Part of a small language model's weights: width 448, tied embeddings.
MLP neurons of a small language model. Each row is named by its layer, matrix (gate and up: input weights) and neuron, and shows model dimensions 165-292. Each number is 500 + 25 x the weight over its row's rms, rounded and kept within 0 to 999. Numbers have three digits each. A neuron's up and down rows have the sign that makes its largest values positive.
A block is one neuron, or neurons of one layer that tend to fire together. Before each block is what it responds to, as a language model described it from the Wikipedia text at the highest values.

Responds to: Temporal clause openers. Prepositions that open a time phrase or clause, especially sentence- or paragraph-initial After, In, During, also before, until, following, began.
L3.gate171:517484498487495516496516495546523486494487499526518487545487512463498516486482512533514518496461505488468490487481504457489487496529468542496492512522489496500511490533544475478521488516585512504528495494512505522496498486497517500484463448583454492519489477482526521509529506543476502516485523528517517570510496532487507524476503554493475520527525490513456483469487515474477495534469
L3.up171:475492500488505495501527475485508483491517523493478464550489556506486485502489520492544520516511500519451498501504524541412515552494485519499503483485509447492512499503520509518492479526520533520524504535473504491501544472483509469498480491555455515522523519474497540516530473525449443473498496562508474488527489511514512481477518497479469486540504504492459506433484498486473511513504

Responds to: Sentence-final periods. Periods that end sentences in Wikipedia prose, often closing a paragraph, such as "current structure." or "in space."; a few fire on decimal points or list labels like "Time zone".
L4.gate196:490535530507520498504460516507524483487454509466533495528504402491516498503490480464473500507498496481526458502473505463512486513458503516494493530518487494558465479512529542509476498516510469485495514475542484488492466501490476501519504443514505550530503461493535446468503489491510502508479496489496523484475501512494514515544502496520522470521496522498465476549505519501475508469506
L4.up196:508479495535514491552469503478480499451547516522560463519504502533504484507514492451483501488497526519516539497503478508509490510503522469510494518525512471544493518514518523440496469474500516496522519550511507501498555504494472501556536535520518479503472515505509501569506461469503499493489496507488482520523489468508493462508569493509477530501512513524505482515485526489481550450502
L4.gate197:491506547481525473531489523531502503516477522469476508509469447471477489509525482528505527502483524481492449462496527516497490505522496502532518560506449548522441476496532508468486506560522509466516517474510500498503480511500520503492485417519509519510461477502484416471527484524524519560512532499538505491485517516498491501522534483544566501503516536479534484549503525496528542477487
L4.up197:470473508456524515538497475503508506484542553470491491491514498520510496500508506483479536525495513506513506501446512519494495516530548510519506518485521495479507511521500509495504578474533505473506459466533521523512494530513458499458501480503485493507502512497493497532507497455491502532533448487521514468482490495509560497494522492523497476504503549516469506487455538488470548542482
L4.gate440:507505529496474481498489518499518473525519474552477496461486483460505490540493486509489501522497485509504493456509510507516521456533495483497479491496497515578469503539524514464486531510490529437487519490517475506499530496503514542505469485512434512527455467469497492496530496487529444536456519491448464543499460518491516453448517522526518510518512495498507490501470520525481514515498
L4.up440:547522503500486517502499513479498445497501497515470516496529535486478467547499500548568522508494483494499527506525451540521492483497458465459494491475511503507552491496460503489540528477511484502495494490485495484495476489470500470485460509469491498514507504526490540531457481475480491499510521513485483518510468527495492513512537500506472486498466493517541532485484501484464439544473
L4.gate495:521516481561525457521483499498477510498534515483478453470495488469499511507506504482496500517506513502485449471530503552521517483519510478522489467546473506479453497506510513478473514530504504507504521480560490514534535537526515515507501478508488529494438490464518456512513493509517492520518526496505491543470483522496539440457559472508531505525507552487508471502519472532496502499472
L4.up495:465481536530499517525468502518517534439456471457508543491494513429509515505495515518495509477499506514483502506495501510520505537476498479462510548549480550473461456501551581470514504551505525523514516494568460481493503464501506521476486476503506500475433493507499485474483488575494509497518547510498509494517521518500521522464495473497552473485517503505484465493565484487516541534501
L4.gate612:534518497517512446511495506501481547499554502487560453490499487500515497528515514493497523520519512501516493504502523532500546486503532494486511482460487459525426508439502522497461521476536492511550536462535519525532553552512498491556503479544508498500478503444521511474534514482521463472536499509501483506479523511509507496515545468497459516543499536438495523498480521506495546420479
L4.up612:526488506519501459522528513536458525519531519508560452508511494524502499482540524505465523528487484524529481511490481490510513517535533516524501478445534490491490523442541490521472480499525491509524491485523524528472506545477513501493506507523504540475445528483492538493546503490522529479543496474479501515548479476529554522511531469511476507488476526454502499494481514509510530484502
L4.gate835:493519509528528442509495519455486507469505494482502488517540478507485567499519514523513499474510536517457487472553506487473557494489456490509483518487481479485495467511513504464500492477500519480511567474520475547557495529516527519472503448528479518516508491490504489530499470510493541503552484500514501480503538489532518468494507499495517523497512529476489517512489508549515505549456
L4.up835:471481496414500466496488486531492483468491477519478525461510465499490500497555492507502477530490482495540523498534513449476512471490479526486508540501525494492518466522507460473525453466519473482512517509502504475535488518460483522499471519507463486482509510474510513543507516489471489509515513488515536533517527482565498466473472519521498510517454543502476483460487482526527480531502
L4.gate956:459487536507516487501520512526548502500495506475497489511471462502488498515488499469451503487523528513492454475521532500487508540483497515506490532520517516503470483528531541507472525557501519487500513471519473502488517524498487499488516429532519523500506475497480469485551483525519511588504530498513516504500525491508516500502465480546489489510499519475516511530492520491481495466493
L4.up956:469484469475510469532510487544474490520533439502550493503494497513491505513492567465443550498494542539514514483451535482512536501527544539459511487503476496469456496458526516496518509507492503487499508514512468497514547512479489482490540471496490505504477503501501470511544499502496498508502531485461465469499510528490556475498509484555503503487538540495478475475476540486513534504498
L4.gate1041:513487537459503500492467514568531517488495517456524493506452500483497517500519490495449498522500547492461464470498497513501530475479538536549499481565468514545450475505520550525498534506518476475499496449500485508501508507524505499443490463501521510502481479491499498517571492560488485539496526550493494492494525565493496506511498526533499542510493529522518482517548538487521543445521
L4.up1041:499466489500489499536499492472485486501469486486453438508484498493503529513474493490503549515493552516474506481503537449438490521482481488517493507526498486502510473493519553527523503488540509503501511480521444501495526491485471505513490493494515496520449525486510447501514483526463503510544531529532514489478504519480534490468478493567542496482500489483533506511477526491504499513535

Responds to: Sentence-ending periods. Periods in Wikipedia prose, mostly ending sentences or paragraphs (before newline or The/He), plus initials and abbreviations like D., St., N.
L2.gate200:543511503531498539543497505493478493516539506557430484499542477527462446507492493505517495506473535489488534507525537462478528484517512489488473478501519490468454505481485485530509474509508515454478531537472522532496501483520487509523489575535496496524496532420522506541547492473480474497498496474529497472478506531533481475464481481555515477477494510499497495517501496506513465531484
L2.up200:484515514542505467512512451481489534460501494519503528493469511507539512512490511483516517526492490519482460535517468486465473496481531508517441518522498474531465470516521489498452529497511520438508524511544515482541552485506503510495499521526533515487509506496494464488480483489575518463496494475526503524485544482491506515438507493486500521478491514488516484485518483464468518496475
L2.gate395:531494493494490482504509502505492467494533491494496484468499471489535492522497459494490529486492520501547497490485512501439535516505476538497493458527489513507507501517465534473489506511520508446507475505493507523536509499510481516533515495513501518472508490517534461486492519501478472516516504505514513477481508500489536502512512497500522536504511527480500474520503544464457489485476
L2.up395:544511513506531471485505466445467531450491486512528509487461472494502493519511492555496506503529538523476469492534494504505537512522491484490482516508469510472457517466529516496485479519550499521503491489500490531498527517503505520449519484536520521498492480495507429447495560500528498492507490521488527497513530535534524489520505525466560530533486523491501517516507474464476521511496
L2.gate597:501494506539534480506492486491473490471485513471469453446517460508479485530515455548535515483515537531494474528524496502499485518536491507522494465543485515475505502493544486470501480484489514492546514442511492517493460499493484524467515477518538490424499502526509501479500504521480476474528518497494524472505463494490441461475533471494547501509475485498519529539553522491512532492506
L2.up597:459506506501497554471489531505508469531491470497470513511498519499502505514509481484472517520468474512477527471455510534491491493477529510473500495515451500500518488495494533509462535523482510522429447466512465489512512482497517440531484520483508539518493500494493517483520469484528522493508540496485495497494474555458506539502497528518496474458501486483528485499496509501509461485495
L2.gate703:523542572507520537549465477536486462502511511494479445459522558479450507537499510525544535503458509490510501457484477485466506492504490502502473436489483474473450520511519519520477452519516467465531523426491504509490507519497507476495519478561536497520479544457476513502515514542490512537493532524527481513509536518481529470505491497515536474478507540524492492485519495521494521532496
L2.up703:498488505490516497485496483500507502503433520527518478519528527505501516543474520478508477526535470475507565541515520437514507510489537484528449496500516496457494490562515486530500517478456493493468500521497513498480491517475552488542517502502491469513492504525512529468539480469492548507477555494486509452472500490534454513487496493536468486487477513505518495533498497499497578477503
L2.gate924:522502559523498466512471472450496512446496493496525438494496464503516504502474438479496462469475483496499518517520495505494486511469499454524524481480524498576471447448520510510507486507534508492510558493532503494477497505485482484475468574490474539473451526479536488512544522472502487494495514491562491500465499464472492445487484507504500535509551524492495486514445486487539462547529
L2.up924:498545521532477540495478516472491474491467532544495494475478519463485502501484501477494500484492483484484502491558493550488471530512483444496459467484512520544512480504485521487508497517526485504455544493496535501527478486509532492541518501490533548476476557532495496525495508499528510544484512560507489480521512517437495499552507456449476517517524504541471478558508525481514497520533
L2.gate977:504507501520533514558505468471511515491536509509496480513495462514507482501481505484509515482489535528479481482488486501480511535501519474489508475532455509517488494444534552494493501537525529539478524448548502487510546509482470478498532504503516506493493494490511488550476458474534506497535492491504455473465524556498556463479525475480543538481510537471495495514496514534522516520490
L2.up977:455483499495517509507491493516510526476500471474530499505477452475485531492494467507476547545512524512502535484478488554490471531512508474508482496556457498501495470452515528454481438534558483524503538510545584499531518487525473497460528434486515553482490487507501468501512521514487519521515520570477508509497526540424499489477505523497566521493506533460510497526522499487524534506550
L2.gate1050:486482492513540482516506497509483501481501512527540469489510465515500511490563488491487500490471524526451513502535512488454502480473481517502497481478494480504506452517568490456520464480508551480519522500476536513494473536523479499453471521493514468477492531474525514478475435510473512527488497476482496490519511516507458468507502478482492520488449494487512498478516490545506539504500
L2.up1050:516498522509513484500490481513472502482543517486520465490533469505516504511506511501510515497466508516464534466501512495494504546490450528512509497501486509468512511501503485472528461474473512501506515491489459536519522506509458515461485499506509483453504495488541544475492448502482528530483516484514547479493525483541472471488476499491495496461495534494487507488508525535495522515445
L2.gate1059:484535503526514493542509492543474502468495496493497488506503477484502495478484495499480545507503561532490494464475492518489485505497507484497497461553498488507449475453552539491523510529541495501490533463563566488517525464527464480478524494470532553493499545495502458533529512473520509558522513522510443479510522565444508476477521510489530540485486514486505460501510479507529511482536
L2.up1059:480559536498530479510501498486489480467522494509517496535487455500462488499514513498508517492490537520472500468457505524454466540520513494483490465508455509513489507467525527462522470474508511505515523480549566495552515476556495487461517489499551515512497499523483449506497481516507521565543501548449471486498512544464512474515531506462514526499497538488516493521523503525509540508516

Responds to: Only plus heading markers. Mainly the word only as a limiting adverb or adjective (included only 32, the band's only remaining, lasted only 30,000 km); also == wiki heading markers and States after United.
L3.gate808:477499497499476535513499494488493532493473504498496502509512497486529543495538478545464492569517510512485566506535472484513552461493452507528501477499486468529495492482509543484528499469495513483493455485513475511521502543525462528513473479488466489518490480487511532476559480538520492560471527526493499477520500502491527500454507518442520525493462510513496489453473454508517495516513
L3.up808:503466499502480490514540507500475517497493510513498532456527464520486513499520498495497556516517503497493564552531531479481505478494481524527447486468505444571505488488489538528557502463503525477477464489541451509526469549536466547483472500482475506489481500518525474474509510504518512533501498485508539502526482512510553512479483494504524512477465537479518494448531469506484491508480

Responds to: Structural opener words. Second pieces of words opening a heading, table row or sentence, such as -ical in Political/Technical, list, Total, and clause-starting After.
L4.gate158:542500546503451429530498552474446490494542511523485492467535481526499490468485488489493518484496499449484461476497516531483546488503495518513529453508518530581483483496474499470479499477500503496501497491532466507514475504505502541521493494494497523477482520465538497524502489484494461515464507490457505485504490497513500453513522492497510500499503565520508467491460441527495426481484
L4.up158:452504500492511494480523456504484478509466483512464505476537462520484448475502513481501483518494452507447513505472522474499517480497527508540477524457473491527499479493467503526517463486470511494512522556548496458501497526506521511470506513518497525492505489492478466482517502486498479475516532491466510481518529478509556468519494481496539478492527526573533505483573545511518504488499
L4.gate349:531476513469505500470511501519458471515561517496509508471516536519523470517505506492512492536507454510488535482474511500511500466524472527558550471469536484511535495526457462484451488490505502470503513513465500515514465501483512528507490502494472500482468507464511502494518526496524517468524477477456463477508521498496533511455461526450462524505524524484502563540490487505549433484491
L4.up349:506486497509516479525481509528496491493501522501506507556528481522512494483480512481540489504472478463473519527482536489483504494486486519570468486492493516512525454525462495518483547483521483515494515515440492487516444492434532509487511528484472503511487489491494478483486478484455409503535528490530506502524479500511511469543465489494531496504522516482528489507483501527507453487516
L4.gate507:538524551461521487483485490493495497510494486500485467462514542517464474509496513518565483521508492498514475496501507530519512456497482494475522493491522441452571504488476488549482492492492477482516513485481498500533494508495526525505471560492457502508513516469498536480500524487483479501532504466515541524517515498538518506474469505497483467462504482489456532466450433504510427501475
L4.up507:528503553460536479532530474485512508490521491480477416469500565539470465500477535512521480524503517493492508496462559497494485494494543475478532519488517441424530501470494463537496516522502510514474523500508470505492495521506508504456514525516489482510516526489490541471513465504496487490501507466523557487517543484508496530475479505536452512458514487521468507510492440505518462524484
L4.gate541:525517455501500488546502499475468509519499524520458499460502534532458468476514514466489531493510532482500516500491563495474515502505477505520469475506463476449522495502478456521514509476499514479497504483461495489501474528475522497505503496487478505485489537536503483531486483486514481474488480507504507511455494532487548484521519491469480496532469533468509466496482476490523474478468
L4.up541:493524485511489509502455489480515475498506516508456474495497507496467486491495530503481508506500489477513504498473507475523494517515547526483471508488490467457523513519462458500530512489575525471503509513461486481472466477448516485481516484518450499512485518467481489499491485456508502519546489492451449545483560503506526496505493461547493498502473514478505475508419450470512454488482
L4.gate657:485523436522508498532468500522537518524446511470459456526479549479551525513481543468497458483487490506453454514560499501467498474487490534471507454457512524506514493510516494468482515517450495522520508500472487487509501502508502505460491531513486501491471525483488502506508504530508505458472505490547525489485487474512558494501507495487531538467529441497488493497520489493496492521468
L4.up657:542511447513504492512512506507513465499486519506482444500531475545513511472510481465541516471481509490550485482536475497514487504531539494490545499463509502474465521478484499465474472476478477502462482496448519512509515527499496473536508572509507449544520473465499517492490498494500491525485512476497541504516487467537487511514462502456483487468504493518467520490478464481516477498503
L4.gate871:560480526512525488506477522476489470507471498499510500458491518536478478550524489512488454501506527474503500487525489528516505457474470486514514497512481472482522509508480468508484517508496485510492546513496521499498483491479504492499483568490509498509495516509503463501493496495446454448508446483516507498453444527499501544501486491467503494537521507518502521501508455507533473491505
L4.up871:456511475504458512506507541539501447504520556517503529475528513518457494556501481487503521464507501469482502493492481534485511499522467505440526504464538459486484499511500506501492483487529481495505513455522512501490477490491516501491521469516505526483579513498484487542497487489521533500510456504517493467518541523502468508528495492507506495504524500491540531504464491463511525438534
L4.gate1081:516511462527494476522507486522486516485500502526515511503491491496500513497539532493447497490529538449516461523467489509475500521458503491486530497495517485506498451496543511489527480484580525491505480511549531489506510494513462513493458526528483480517491517502511487510526476512545488503494461472537477478474478528512563502527536476484506555540514517490509537470473492502495458509476
L4.up1081:495471512522491533549488491489483485474492447506515483473500541519436486484510608517515553544512515520527471473520524520495488552520508496452530484469525518463529499510513480511495449464553538492510556491496529504516531479523471478467484496501518490526500515493517499524498506511502491502509455521543461487508497510528568470524506517484509473497523513505531567509464508475512470481494
L4.gate1126:505496503509509462526505498466474491488496542571468471439539484510508483476481481520509479490509527503517502523472504485497502476494509560526516508536515506514451456494495493534532487502525500525504495535479532495478498462530533504478500529538491448506480543475491464528501490508547457497475487462531428505466514512517497492484518493509495485496481514489509522476485474496480432463455
L4.up1126:463499484540487497466558461493493498475542447467526425506474527551470455475539524483511557497523508513531444511471534479497484494501483517447530538453526473507502518494436475485499515525497471539524482493493537501494527483539476493481526532520520477498470494500505479497498463515470475474547482519505475534481505516523523517500431515511510488512475508561454509499467520509491547509487

Responds to: Record and sentence boundaries. Fires on boundary tokens that end a unit and start the next: the pipe opening a new table row after a line break, sentence-final periods, and line breaks in lists.
L3.gate922:559489512506540487538510500497469495449489521472486475472479493527520497472523496518522509470541538509489523510512521486481488496490498511555491486506485491496456525476513529467540498520524478490552542455530464531523488492500445474493524529544529522453480534514512456542495519530483479504455516486516482493481512505505475492463450493523524499540542554465519481530516473512522485503491
L3.up922:486490522485531454496501469499489513521487530500496478502483471505543453497497536474477501481482544490472493474534547517440508508503533511515474521527471484500506507529459555493478491521513521544481514429489469497537507485477493479464470483543512497487490507495493464513494483527506528486470483475486480477491509509499502524555477513533525477510496513473513518519507551528522506478455

Responds to: Adjective-forming suffixes. Word-final suffix pieces that make adjectives or abstract nouns, mostly -ical, also -ary, -tic, -ity, -ism, as in archaeological, political, preliminary.
L2.gate20:504464482527501477522497485478467460480458541453463509487506483465522524510501510513486537516477486495459529487513514517521520526524486559492502464519481495505481465523477477487502481513522515461526487517485491496486495489497527542472495513556464543510453551450525487465521489488493452520484540518456470486439466514511506478486520508501547516477508522487500512490492482497510494535479
L2.up20:458485490492519443486537473470463507486461536507494471469505497459523509483479495469500511528503531501450503520506473496546499536480464519526542492508502502492437507540493535523492535469476585489510492510506502469511526510524491483488499549498505479479459527497520480456525503464514464525487512465459487450493469520516494468538532498476526492530484480483553570488471545550545477517511
L2.gate156:530516464515439520484495506507461490510493497539497512532494494519461519435475481497499513509514483521488509543550540478519480470466514522517450487517544465474459526515513513487537523529485517419485500550487508521490509505496487576483494501465488520506477524476478512491494472487500457493516454499514477514477550463489490515503492488493564449499466524473480496481531438529540457508466
L2.up156:494508488486501531501503477477518469512472459501463449491477553472511507468497518515442494545501465488515496532550560527478507508506497535518465474507538503502481543469542504495507496464516507492502497505503507516491514483482502488506502534513514537503498485513525526484475501488480528464477527552457526516469497467513518519451510498503522458486479498512522476498485481506506490536500
L2.gate231:466506497487520478474497456458515491480494492503469499511463509510540501476522484484512483526446498491517493501563473458518492508519485534514517467535542487499461492483517530453526510467551542490522485508477536499462515488494499523478499504504484507503470460477540490451491460498517487480498500513469515484477498479493493520475508519481516508547479524502512489506481521556519536506479
L2.up231:488545514497483506518499513475530488502480495488461471493512502500475468510469511456470514497524529498493474541490517510472519516482469459464498478510490501483451480473510525486499547524489487505427499541554502470516505479487493490501523496500524485531496508482448475444561434469473501516525465478476558513507483525532458524472517536503492563505494479478507542490497487554523498503470
L2.gate490:499508444546517480536502489497513479487533520482545520477486479508504475533478525475529480498497481492487505500496498486480506509495509457490530506511542489532517514550512475464541487530539491505515500482533506474459468507474495506482498528523453542467520449503546537493494492520536572547522491512535506522499486503530548514492516538493522521515504504481515537514478514533484543510464
L2.up490:449476522494536463501500465508546496488526495461514495502462500475543516532514505502521499495495488490437515490477472535543487514483498511504451498513524526486494468503522515469438483496539480494539507476524541502508518461494490497464490519516515504513526511475502503466492508514513529505485533497459512522485510560526489513493520524498522493542530524465529500510494530453480543503508
L2.gate655:480484465524490507517468459524477440484479512547451492466509546463451490486501510539507513523535545499521531476506461503479496497529513478511514482498522490495446516515505464511515485485470520444503540502511485506463510501488479529490503484551490485487502522485497532522514497487536468494478475488466496517474502472512508504484525468505491516527498532493489476480527516523527520468452
L2.up655:461524491516530481492537500517498488524486476448496466512528503518512478499502516501452517516474503488506498482431488551499472519525489476499496523515508539586485554497499508495512469453464531525489524487526481495467519498530502513529457504533501513500489485512494485454497540516501508485531552495485491464476504465503561499549440521519498508474503484493544493429514474502522519494518
L2.gate737:533538500530486470444544558515481466501469547534473516452501428483487496502519475551489519489498522485498477492506529506473531531514504523496493475474476470544458507461501542487519482477500536511484518484567498475518490508512484520489513487510502466460460510506471488469506431486484491512487524489489485499511527433490465501473499501498513433507463488513540501509522483545471476527474
L2.up737:503529471450491531479560496508526498523457448521483450474505485495509538507479458519476493493497482495485476543482523519560543548483480453537512460497499471484520515517506537468504491501528503495564488495509540538490507483525513523480539490523486519522506495477492510482461472502475490500476498563500509524496513505478515514455469526488571488517468496472473488497516467522519501548472
L2.gate771:538497478498542482465509468520476534466521513458488523503529534500493500502510480482480538506475551475502492481485497499515549462488493538459497501522540487493515489515502458503451556550527492504511523505505514527474574485527500535466470505551507475511496497499506492477569471507512535501461479498497513549437547477521501526466511509461549493489430501495515508482498506499494482484467
L2.up771:450513448481487488440476499523532496513498505515488486490486497459515504479487503488503513511498512490512499480498528518475530507544530489495467513434502478478449527478532528477512539510455480484458523495508513505464529525511521499514510479528560480482474482542484506508498491519461508531492498516509510495492532454463475527513509482455508488480416498505498498505532487513470494490433
L2.gate916:521491497481514528497528495516484472523498478478511469494520557493484522482520491485472523513485467516475488483501485530507497500520464513522469481474520531493460534527484503494499509485522505523533523506521528510461534478515475575463498492487514557485489495506523447490524523518513504528483514511474486489497513514495472490459500505455532504478498510496505486501470475492476495499468
L2.up916:473519482500479498500531507512506471467463551470494519512539520498511513453468452455522521491492528458524490511502487501505508529523511506505455470443531515530468548460511461512489551466488532488491498511514505485438501497496474491496530478526507488454478503524472504491459457472514541530501498473495490441539515494482504500460488488504491470438492487555513480468454464477501500497506

Responds to: "Used" and word-final pieces. Mostly the verb "used" after is/was/which in describing how something is employed ("is used as", "the company used"), plus word-ending fragments like -se, -ized.
L2.gate153:465551554490480526512536523526468460487482544481464470526506505504459442484496511540532503494483501479518508486542450479518475485473541470491521484495526523488551523478479511524528521534486488488502485529490499495479488496476489475489558540485506530513516493449522472472487495480476480493530500483518501460525474528456479472514508492489519524504453501459506483516564517540470506493477
L2.up153:505508525532508514522500510536498467483522509506444492491485455418483467510506530516496522543477512484508500469520489513507486461512520476481472492509458516491519535493496543502499557553488464461494522475520509477492490511480542474500530509519486487515444530518507454519473497512495512507475457459483514451502459540441504503477516461520533505498494502420476445495527483538500487497504
L2.gate154:493490488492501514499497519531484485497497509522456504470515478461466537482529540482530495511489488505500506464508543500532509488535495480502463504476518508514489464518496503493471528505458516485543510529504518549467511488497505512506496506546521525477476503464461507515503452514515448512529489437501522546491480511547479473493476543492481508524508568517446471477479448525501501486509
L2.up154:481498480493458509469452547495508488509538512489480477492531467474480500508521536498463526498484492454501509486487454557512548513539501478490461547480490505481523463503503548472532505537470477468530479435543472489465440485480507498492489477517466492500487493469523522494525486529523475527519516497532506536516489503538488497496468517502523489471505526509504434532512480467501544487517
L2.gate266:468493498507496504482483540490534503516520494498452499529510519517500501462516488476488483530489494519531522515533501525509544505492491471515516499523546507475472540458499497509539530519511499471517475460549500514502486515534502517546512530513509507512519462515501513507491479502492542527481485498490497489519471478542457494490525478505450493540462520476519434526531493487494464525508
L2.up266:535465476480504485523485489492505488497527498560492521536478452485490490470477496476467521482481485501440522474541545510497463488483491530478483530501543455512505524514452475505525496469515496482543498523491493464498483481490528522499513469501537486471461516481505511523468484514518506484495540517506441520514505508503509518527437501497508536487513508493540478509528461482489473468489
L2.gate723:537550554525493457491528484530505490518492551485504515465485466499487466492518502527504551560509503446484490492489518522488540479547528492483497484502470476449518504469477488506507517532545480483502516453525483480511520521482511522488481532450497491484520485481509495503493484539571521457491447509535525546492543507472510475494488474496522492491504530463462502504526484474505517498483
L2.up723:505489538518511512487488485536514484522533524532530498473504556514479485466502489490467538510493532489491489471489492487512546470496500489447500487439528491477525528555525509541501468475522563517515488470513495519509540518501473509488490465508500444486512491473495521511498486509519525504465489542521478512518533470500477491485472466451477479476533536458548515523505488461491496511506
L2.gate815:522509504508510498507511511503455481545566489498495541499512495507493471496516569450461515504506485468486534486483502498506457520488554460485543484466529486459505496493493507458454523500529487506495527495518499521553471489476451527536512529519489497505523454503485561496532512541495530520497499489488523483505481489531463458507519534472487492501487498452480507503503482498453507483491
L2.up815:487510498543492528508496487484555468528466530477487485501478467477480511502530500497476504471527429531533513528514559468522499513524513461504496446455476489504503499500514539483522444529468465462482518460484479496458485513553496496537529527511542482482513498461500513453475498514459522555509456528530571479507502514499499495498515474483496474516494516496498481522487519515493555488496
L2.gate974:501521498473495467500490467536508453517469484505509504493522495496498518502504555491468454507510472478482495454479521492544530453502494474487500531470459504488483516506501512456507519475516496502471495466515520523545535503491498520509536535507498461506522443517492485507467505506572531503519512518535499544484489498517529495524510503458501518491515492486457553510507487568487520470472
L2.up974:453498484499514489466508491508501493507479474515533488535523517528490499517512551486499526540513488483487457468495468505526541514469504491493507518510521499487521508513472546482495544493482478500502479456507509506521531489486493497493534481522510495510544444519467519521437516499514557479479536499487501547533486487479534499536536518482524501502497478456495553480509514487482514490501
L2.gate1041:462526473531505469475502479515484524501465547510551492491495434530557525476549543515493516489468499483481470482476487519529490484498507498529481475429489498509459459509508579479500501501503491522508505481508511509514501487506511506509483467514480506514437473477528498487517496550511555512509519450520439466476500496496507495483502475450535485503478518453499497480492506530484536519478
L2.up1041:494463473511484498503553550509469492514484505524481528450529463486514517495471495518479522499470549488480507516532506520490474481494500512486504481484541512458476493555524512527508502529494496488524486525451459547480478542495527490487527452498535506475465527492487511479492466522512511438466500517494488462496496527511522496537511473470554496531505487485530499494515494508483548524517
L2.gate1073:480461523522461484500501458505502517485530557524487582493489515522495444522510485450497466534484503466505486534496517525451487493503493543517503479498502488525478510513488459517524533438556530494489472505551565523484531500495461487489444494538524484530520556489550506481491524530522492524462505519482463506478518547524512536508533449479478468499423525466524447503497499510493504502483
L2.up1073:497475486502498482480524482501490468516499516520529516487470540536508492514481540473498490490537503480505522476540534483463487464449503489515494453446529517468464536506504542505516524505496432496489525505483482496506509497484481513508486451489513505513523520517495514528508489542509559466457495515482502463501462503442508506470481468486535544540485499477510488516511493490521508488479

Responds to: Restrictive "only" and determiners. Mostly "only" and similar limiting or ordinal words after "the" or a verb (only, first, same, such, each, also), plus scattered mid-word pieces like Webs-ite.
L4.gate301:586491487505500494486440523445476521503468493545526489493514477473466510517463484524518462481503501536510478491463511461507525478537471523531517501529456513505521543483476530579504509513498493497474504460490496500480471508533500492492504512499523513508490528516499471509523494501509469528495445503542503525456531490500477513483502500526530531510465523478510527513532481509524421542482
L4.up301:506543518480531517534542488478527485504483478504510494499479519512521493486476489504509513515466532513492538498493521506508504471443472489503493504506517508446467460479479503497468522523511479486481497520467486481490520506510504512527490474493521500486457508506496476488510513535478489532506499546520495490503511492506519527432455547487479518494516509486512483517499520525514480454518
L4.gate367:493478423501528476520485501490495501518480538515528543485476521480541495515489493490532508507487521491504530530507487495529499500513552505487497497562505499503487511500511480532516496523473503493489487503488483505513513525534513502507490497500484481493480522513480482470464505542500559458488513501505486483486505524482516506486504481533504484460479475481530509492504480517471460515521
L4.up367:511530524508574486506475532509502498513472492441533530496509494512516484527503507519459473518502547546484511499492536508495512490481520473517527521520488496478497503497545507489447494529501488536477526506498523509493483489540505492454472479517485526478488475519467505473537497517508519512522515490480476558492499526513511519499521494487465474527488517520462498528515481525483507514511
L4.gate498:538535517505493513521492506498529536492486487501484469511508495507509491489473513526501535491500497501486486502508566463494506498535542579521569514543504490495486494505490491468500482507462499518500457508522494514516495500465508535484460527458478449501482511505515516515501525503469501507538529448517525470496484533511478491448511495567511472496515525501475478472521444498466521483506
L4.up498:491517509492534508507507477452512514490476459521500459539491539519512496498514490505537538529510469467471501513543571528521444494561536508487524473542493491490480506518531528463464539503486490565497486495512514493500467540498517505479510525523504482521461521522480499512504513489489497546450534469492533495503513505510463514497531507466472478439538480511487436458509467521495425536500
L4.gate768:518538541491561515515483527468498509476506469493492535542508519441473505499528480499434517572494529489481506482507498469477526544518466540502510514514514525526493434508520563464453526543479461487496475514545532487562476483517488512522468537490502515488573497506505536515502500504500507542499542516487496514511512529508504515496540518520524507499520530497502504500539527468485474479545
L4.up768:508530498534502516460511450487455470512479527538462484442557506503467483509479524514500455532509517528528522483527557541487508529481501494524488489479532470450501515492494445569475507512494485478492527498475485531452497476546535506473492491498490486494465520507492455510533476453553494530495468540530472478494459511518535482524428485504517474494492474484528522489490515506506451523484
L4.gate928:509585464484469492513463460494530546481466518493537498539482505468467499484481470482440498502491536456465515495548471481500515496500464466471501523491545513494504478458504571511520517517500502498501502513517466496474488510518525516505478470494504504521517481509522511504535484550501522543470510449501511489511449531515458520495476510517513508518455478500538537526545527504495547512506
L4.up928:492517445523474492513478507505520528477500480530508452462498496498459477491476456501459528513460503498496478496497538526522490517496457506473470507546517439475479565477504505494519503514502510497497546534486470471460473509486486494522477544460518494523539505514519504520496523505474506517496482498539510528506491501529493480464495522574491519478458498506552549483494526524498521524508
L4.gate945:476515483537508543522532524459507490477532500473519498503498501458505486499458516511473564537497507462493483513483522518464465472521473506491452567561487488523480458506487544485473515530519489504508472526533522498471503475450524529474482407502478527504468522495491514491522500481522516532488503541463480496501477512507505513476517514526513478515467512485498500485539534509502506496505
L4.up945:510549508493520490503461473481491510494472509514527501491492492481520523430514475520556479482505460554505525484500489504468458509535482509499449508537518498504470527493492518515492499504544497483536505482477500522508494500510547485478472475494491488471538478497512516444464493507530493492507503494474525432480528527492483485504525489542536510496515509471517504517479506512474446495493
L4.gate979:512536484558483505505494530532501461486502548548514498526541532487539458495503442515502459508479513470528549511477505533459500477506483534521501464516474473492507543497525517528516512483510513447508488516502543483494479475520527473483523507492493529490523492503503496470514502520495507542494491542479485466486519501491570495451489504487491479511500556499496496484485505518480495506501
L4.up979:510496561537493534557507500474500433519527538506540461478500493484534497528515493509498509500502553496559502499519514477508505523529469501494537524542448481440469506494535527497474489515494473500498508459469499494509471452496519510499488444503501520485521493511477476507464497507520503510511473527485495489494466518501529511520453468481554520537496468476521511526549467531485484491494
L4.gate1029:511517445500464507477503487484508495519460560518520513522503510506484484506517518526506519515522505453523501517484581537512546470485488480504489512458514519465473478472474536559549537513523495432525477480524511486544465532502518495507484514527475450501456454505518475456556462496518489529483433542456486541479501522472511532477487495489486481505489475507477514505491504506503541506509
L4.up1029:494493471518515496486525506522475499506480514501488523501505472523532492540532536531487487501467494524466478520521482479493499528523538507530455524540489473461497485526489490494509480520504504443520548507491502488503486507540506491472506521538498536537490504503479520488556511526485458532467532514472517546496505481542454492475507476500499538501512504487439500467459519517491488536504